Part of a small language model's weights.
Size: 8 layers, vocabulary 16384, 57.8M parameters.
Architecture: RMSNorm before each block, no biases in attention or MLP.
Training: a variant of Muon for these matrices, 4669 steps.
MLP neurons of a small language model. Each row is named by its layer, matrix (gate and up: input weights) and neuron, and shows model dimensions 80-207. Each number is 200 + 30 x the weight over its row's rms, rounded and kept within 0 to 999. A neuron's up and down rows have the sign that makes its largest values positive.
After each neuron's rows, "fires on" lists the tokens most often at its 100 highest values on Wikipedia text that the model never trained on.

L4.gate868,220,174,184,164,219,207,246,220,208,185,163,241,169,203,224,270,174,210,169,207,150,203,209,139,138,202,199,184,210,184,203,187,202,213,179,183,179,174,202,192,202,222,221,201,186,219,161,160,251,211,195,207,244,149,231,224,209,176,234,175,211,251,188,152,240,203,299,228,171,193,225,194,197,192,205,216,233,166,123,149,246,171,247,199,229,187,199,218,186,128,116,202,141,208,203,188,206,187,220,179,208,176,250,202,225,188,264,206,175,208,189,149,210,233,200,236,175,192,165,160,188,188,246,186,207,182,207,191
L4.up868,230,187,180,199,152,179,210,239,203,204,182,221,215,233,248,271,183,172,231,137,181,210,212,262,195,185,168,222,206,155,261,201,174,186,156,233,206,220,262,197,173,155,190,211,220,200,169,217,229,205,209,199,142,200,211,220,182,185,230,197,218,169,142,203,241,224,229,217,169,221,196,192,250,206,181,172,215,213,185,225,244,243,202,249,178,193,190,202,214,178,192,153,175,200,206,201,219,171,257,260,210,149,180,202,239,192,215,215,173,279,215,242,209,250,178,169,190,219,195,194,213,220,222,222,188,213,170,192
fires on: "of ", "ing", "ant", "ome", "for "

L4.gate1028,198,149,179,208,238,221,229,206,239,173,192,180,252,188,199,148,195,167,200,234,169,174,219,167,245,213,186,238,168,177,178,143,253,180,234,218,202,155,205,205,189,177,207,219,190,197,212,217,171,188,207,134,194,158,202,163,236,205,199,182,172,178,207,192,171,174,201,203,195,187,228,179,211,257,247,220,165,158,242,241,252,198,225,219,177,187,180,251,208,216,178,256,212,203,206,211,228,175,221,227,238,237,227,269,191,254,233,180,179,162,188,208,204,293,195,177,152,230,182,184,199,142,151,190,135,215,209,195
L4.up1028,201,168,178,233,199,235,180,194,197,178,141,194,199,173,172,119,204,157,192,199,213,228,194,166,184,206,157,257,185,188,198,195,228,151,222,204,246,197,173,206,181,213,228,266,201,165,260,236,162,215,164,171,203,163,187,213,230,171,168,188,233,146,198,213,201,220,185,215,148,192,220,178,218,210,209,259,208,169,207,201,213,232,205,274,252,191,149,218,225,191,161,208,188,214,250,213,196,222,200,196,253,218,151,235,159,215,224,182,165,188,161,213,219,247,160,162,197,190,178,178,169,181,193,163,211,166,161,179
fires on: "as ", "- ", "| ", "): ", ", ", "– "

L4.gate660,270,222,245,203,104,186,198,247,198,211,189,166,214,221,189,154,189,198,229,196,218,177,208,224,214,201,169,226,161,180,188,223,249,239,232,211,192,185,212,164,166,226,193,154,215,168,214,213,257,198,234,200,205,157,190,253,212,240,173,210,191,169,238,190,197,94,225,229,244,212,251,206,146,231,260,204,232,231,191,177,232,170,188,186,198,161,221,215,183,217,183,168,160,225,182,190,208,167,152,214,170,227,169,163,217,207,207,200,198,168,196,176,193,196,228,167,202,247,222,194,202,249,180,150,205,164,190,200
L4.up660,226,177,206,211,168,195,225,184,167,237,232,159,184,174,215,193,215,228,260,272,244,205,165,209,204,254,239,187,192,200,239,162,174,179,206,201,140,237,179,199,241,222,218,216,198,209,229,208,175,178,224,197,176,228,186,223,198,208,230,189,154,148,175,195,177,166,217,186,268,140,150,179,189,214,235,217,211,254,200,236,180,161,181,185,193,196,242,222,233,178,211,183,223,215,211,165,208,216,212,261,245,215,175,187,230,140,184,236,240,148,194,165,257,229,201,130,261,177,189,182,235,267,232,139,173,178,214,158
fires on: ", ", "that ", "and ", "but ", "But "

L4.gate151,208,189,197,219,157,213,157,165,147,205,155,177,201,181,220,170,265,155,177,210,210,165,211,216,203,193,225,202,176,194,186,269,216,236,227,247,197,208,180,178,177,215,181,210,225,218,226,188,216,214,228,211,165,214,184,215,269,202,166,191,160,175,236,173,220,254,175,220,207,231,207,150,220,226,127,193,160,231,261,167,173,185,205,158,220,202,197,178,189,168,207,187,179,227,215,205,185,228,188,212,216,203,235,147,236,170,200,184,194,221,238,161,176,199,195,163,218,155,258,243,186,128,233,222,255,222,227,222
L4.up151,173,141,206,192,201,154,188,179,195,258,215,221,257,215,168,180,226,232,196,171,158,206,189,216,201,213,196,164,243,207,220,188,187,239,238,197,268,223,202,190,229,222,207,187,186,154,200,224,221,193,189,247,206,178,190,201,214,259,195,153,206,204,187,122,184,183,136,223,158,214,210,233,185,186,245,201,172,218,224,251,181,234,176,175,229,219,209,221,204,247,265,217,210,233,228,219,149,203,167,225,224,193,217,164,171,242,176,210,239,207,204,179,183,200,159,252,185,230,258,192,178,227,221,239,220,196,195,154
fires on: "; ", "\n\n", "of ", "-", "N ", "ch"

L4.gate871,149,162,148,180,121,176,224,190,151,189,200,258,180,165,177,185,217,200,225,201,192,187,202,166,202,194,172,197,227,226,218,229,158,207,180,181,172,222,199,215,209,208,215,237,207,237,184,182,172,168,229,205,239,129,203,211,199,225,175,162,174,206,198,238,138,181,202,218,191,189,245,164,179,225,245,226,205,143,166,210,185,167,204,198,166,231,208,169,211,170,204,225,198,211,222,206,200,240,188,207,173,164,229,167,210,175,183,197,171,215,221,268,228,173,223,224,148,196,197,163,206,183,216,242,221,193,202,171
L4.up871,186,187,184,187,170,160,208,193,222,183,220,224,168,167,197,171,229,208,229,166,195,202,231,207,237,140,205,204,229,180,228,238,229,213,206,212,196,187,209,143,222,178,195,248,183,225,197,152,216,210,180,246,162,155,176,203,200,195,197,134,163,212,188,209,189,190,178,252,218,227,188,168,182,242,208,219,187,124,141,188,210,189,211,188,183,216,186,208,235,193,178,176,210,199,198,245,210,242,184,173,135,207,175,142,227,210,234,257,154,207,207,232,237,172,211,172,110,174,168,209,210,224,227,199,196,190,232,240
fires on: "(", "/ ", "- ", "– ", "> ", "|"

L4.gate1652,260,203,183,194,189,191,242,132,195,171,212,186,165,244,216,132,228,227,195,216,191,162,218,167,208,175,150,212,225,218,213,190,197,185,176,238,228,254,144,205,251,212,151,166,192,223,196,168,231,195,194,245,238,217,205,192,214,161,124,174,201,197,226,216,204,229,170,133,217,203,266,219,193,201,211,187,216,240,169,230,224,201,219,212,192,245,227,213,181,181,214,203,206,204,221,237,227,259,176,229,241,210,259,180,195,185,146,177,157,247,218,231,172,224,164,220,177,177,209,228,170,127,242,225,207,214,182,246
L4.up1652,183,171,194,204,133,197,171,217,192,177,137,182,183,264,256,210,217,144,226,194,193,229,258,143,219,199,213,226,153,201,216,199,223,229,241,187,202,213,246,150,231,240,199,205,234,184,238,153,207,221,165,174,248,159,191,225,215,166,257,227,171,239,243,203,241,147,194,173,186,238,212,215,212,225,226,196,139,199,230,222,174,196,216,154,194,201,191,184,178,274,199,240,185,215,184,180,172,260,225,176,162,211,194,214,201,249,195,211,178,210,208,261,222,236,227,196,185,185,202,227,197,188,184,205,175,177,174,248
fires on: "as", "es", "ir", "gy", "ay"

L4.gate2031,182,243,176,175,235,196,144,226,175,178,211,173,195,181,155,180,193,224,220,210,220,172,202,244,213,257,219,177,207,176,175,167,144,182,243,238,236,169,211,159,185,199,207,223,262,174,169,135,216,195,201,220,195,222,206,201,175,214,170,221,202,218,228,182,220,192,182,236,256,177,207,229,131,187,181,217,201,166,196,206,206,145,230,190,198,198,218,155,165,179,216,214,215,185,188,221,205,220,164,201,160,164,195,176,227,195,224,176,222,231,210,174,180,207,164,193,202,192,174,172,234,180,190,161,220,173,163,162
L4.up2031,174,238,257,241,174,218,206,216,134,234,238,268,197,254,170,200,158,177,193,206,178,178,130,190,162,293,208,143,183,194,176,151,251,231,242,226,189,193,231,154,151,253,183,225,153,191,212,204,221,196,204,212,238,188,196,222,212,268,230,244,162,248,192,158,189,190,241,189,235,173,184,162,153,156,179,248,173,249,216,144,229,164,201,216,179,205,182,235,186,173,229,160,234,255,198,219,178,210,179,151,187,144,175,174,193,222,176,181,208,202,176,206,199,150,204,217,190,203,231,249,195,157,224,171,155,242,244,169
fires on: "; ", "| ", "and ", ", ", "& "

L4.gate2044,168,209,183,248,254,179,190,207,246,198,187,193,212,230,216,189,153,223,239,229,136,157,206,184,197,229,165,206,238,173,230,206,217,198,201,222,224,138,202,228,185,178,214,155,204,223,180,197,191,224,270,236,197,176,202,240,151,194,209,225,234,170,223,183,225,180,182,180,193,208,174,206,229,168,172,204,182,179,186,152,175,194,216,249,186,187,203,189,173,189,189,207,171,271,207,189,220,183,216,231,141,175,200,229,215,166,189,205,166,184,200,230,201,261,180,140,235,179,177,186,212,151,222,148,214,211,129,196
L4.up2044,137,161,165,187,192,179,193,207,260,265,165,196,194,231,203,199,165,225,201,219,117,144,196,211,225,247,207,218,213,155,200,204,161,226,181,254,187,149,237,188,193,179,219,235,166,195,215,146,193,180,190,174,100,183,231,234,206,141,192,197,217,190,207,167,189,141,209,230,195,204,184,167,213,139,180,226,212,225,213,187,188,186,153,199,169,166,252,185,201,230,188,245,234,197,177,253,194,180,156,270,147,204,163,173,226,184,287,212,168,167,221,191,244,255,233,213,221,208,207,170,196,235,187,160,165,195,169,205
fires on: "of ", "without ", "with ", "for "

L4.gate627,200,210,213,154,164,192,218,211,207,231,196,183,176,219,177,189,196,265,193,212,159,225,200,216,202,213,166,204,227,151,227,117,187,215,123,202,218,181,175,177,242,200,219,187,174,246,205,242,199,194,202,213,197,208,171,209,232,209,189,174,205,237,177,203,199,169,202,259,229,210,232,202,220,250,208,169,160,222,220,159,289,234,178,197,208,191,264,244,220,192,165,196,200,272,250,204,223,176,221,162,195,202,215,184,216,194,158,154,190,225,225,183,212,251,181,220,206,215,224,178,237,250,174,168,151,169,204,213
L4.up627,198,246,235,171,228,217,172,209,170,237,170,158,170,190,190,237,198,240,247,195,217,192,189,246,174,267,209,223,186,186,230,144,192,228,210,208,212,195,230,182,225,202,196,181,216,227,220,197,270,203,221,204,186,209,217,176,161,194,230,243,201,175,181,192,203,187,198,213,222,204,189,202,201,196,193,180,139,240,185,188,241,131,190,191,146,192,222,235,176,203,207,206,146,195,197,203,213,185,190,208,195,149,205,205,182,198,167,126,167,240,192,196,181,163,235,203,239,207,210,196,178,203,209,193,171,202,203,198
fires on: ", ", "that ", "Since ", "described "

L4.gate924,191,218,236,168,163,198,199,181,190,141,242,216,180,165,200,146,147,172,192,189,175,159,198,251,143,201,203,185,217,230,191,184,176,179,168,217,163,213,229,178,211,198,200,225,270,196,247,210,178,198,210,195,186,201,171,181,190,189,218,201,166,195,171,242,183,133,201,242,168,188,227,179,115,171,207,194,179,204,197,176,242,212,168,183,204,214,174,224,165,176,217,177,225,125,180,179,119,211,148,180,172,201,146,168,190,229,198,168,165,202,198,217,189,216,196,197,170,222,193,156,238,177,206,137,201,228,162,185
L4.up924,198,218,245,150,188,197,159,180,191,264,214,178,236,208,239,187,190,169,230,197,162,228,211,192,221,246,168,206,215,243,159,243,203,239,189,180,235,213,227,159,217,189,232,188,198,186,170,177,172,243,194,174,181,210,194,166,207,188,205,187,155,205,197,150,150,177,209,186,167,214,224,144,181,206,220,181,239,200,195,177,205,180,262,192,165,156,226,199,220,206,154,190,193,191,217,216,235,240,220,189,171,204,189,223,211,185,180,241,207,203,155,164,166,227,221,202,218,155,241,225,150,228,155,227,179,213,220,226
fires on: "|", "| ", "\" "

L4.gate1708,226,217,212,152,238,239,248,201,169,221,227,230,186,196,198,188,160,205,188,228,210,231,227,189,176,234,178,218,152,187,198,231,187,165,166,198,234,228,145,210,199,159,225,204,242,225,236,170,185,265,209,117,242,206,180,168,154,161,206,210,239,212,190,189,189,179,202,193,198,180,185,172,171,275,198,250,130,143,181,221,175,216,189,225,231,226,153,246,186,173,190,147,183,177,222,184,171,193,207,161,257,189,187,165,199,200,192,225,216,235,241,173,198,211,194,216,207,194,175,215,144,163,231,243,214,217,212,231
L4.up1708,211,122,194,198,209,178,168,231,190,163,218,192,201,185,236,195,198,189,217,172,140,218,180,231,214,245,254,201,233,272,171,202,258,179,192,197,192,250,239,188,205,223,217,234,198,253,201,226,198,225,202,196,210,218,167,258,153,224,260,216,194,192,152,225,226,200,268,193,213,170,182,218,152,179,238,239,212,200,211,191,194,190,191,184,194,231,161,165,213,180,198,197,212,180,200,201,158,196,188,217,243,206,173,203,213,214,169,194,191,186,182,164,230,209,223,216,239,158,254,189,131,195,201,237,235,256,235,216
fires on: "as ", "in ", "| ", "appointed ", "(", "on "

L4.gate262,213,237,205,166,213,210,267,153,196,184,160,209,225,221,197,186,160,175,212,230,194,260,208,170,195,180,159,221,240,171,256,161,226,182,210,160,192,263,235,207,198,227,201,200,211,209,214,215,178,250,163,184,235,185,222,162,173,198,195,269,124,210,239,205,233,244,185,226,210,145,162,196,192,174,151,252,219,241,190,170,184,248,159,142,257,177,229,186,177,198,168,195,248,176,262,201,177,228,258,182,193,252,214,179,226,199,194,145,223,202,186,230,124,227,192,193,184,221,184,220,213,193,221,181,224,234,188,190
L4.up262,193,179,255,240,224,184,226,214,221,208,206,155,194,150,181,194,173,162,228,164,139,133,183,225,183,194,212,197,242,246,187,277,168,169,213,176,230,185,211,234,250,206,191,229,142,260,161,183,215,212,215,174,163,171,225,244,179,132,172,159,209,224,143,207,129,171,160,207,140,199,157,215,212,224,214,220,147,222,176,244,165,208,232,208,250,187,174,205,148,237,162,192,180,182,190,169,210,184,221,211,148,182,202,177,259,201,158,199,198,183,181,180,173,220,227,156,218,154,206,283,188,211,193,201,237,221,205,165
fires on: "| "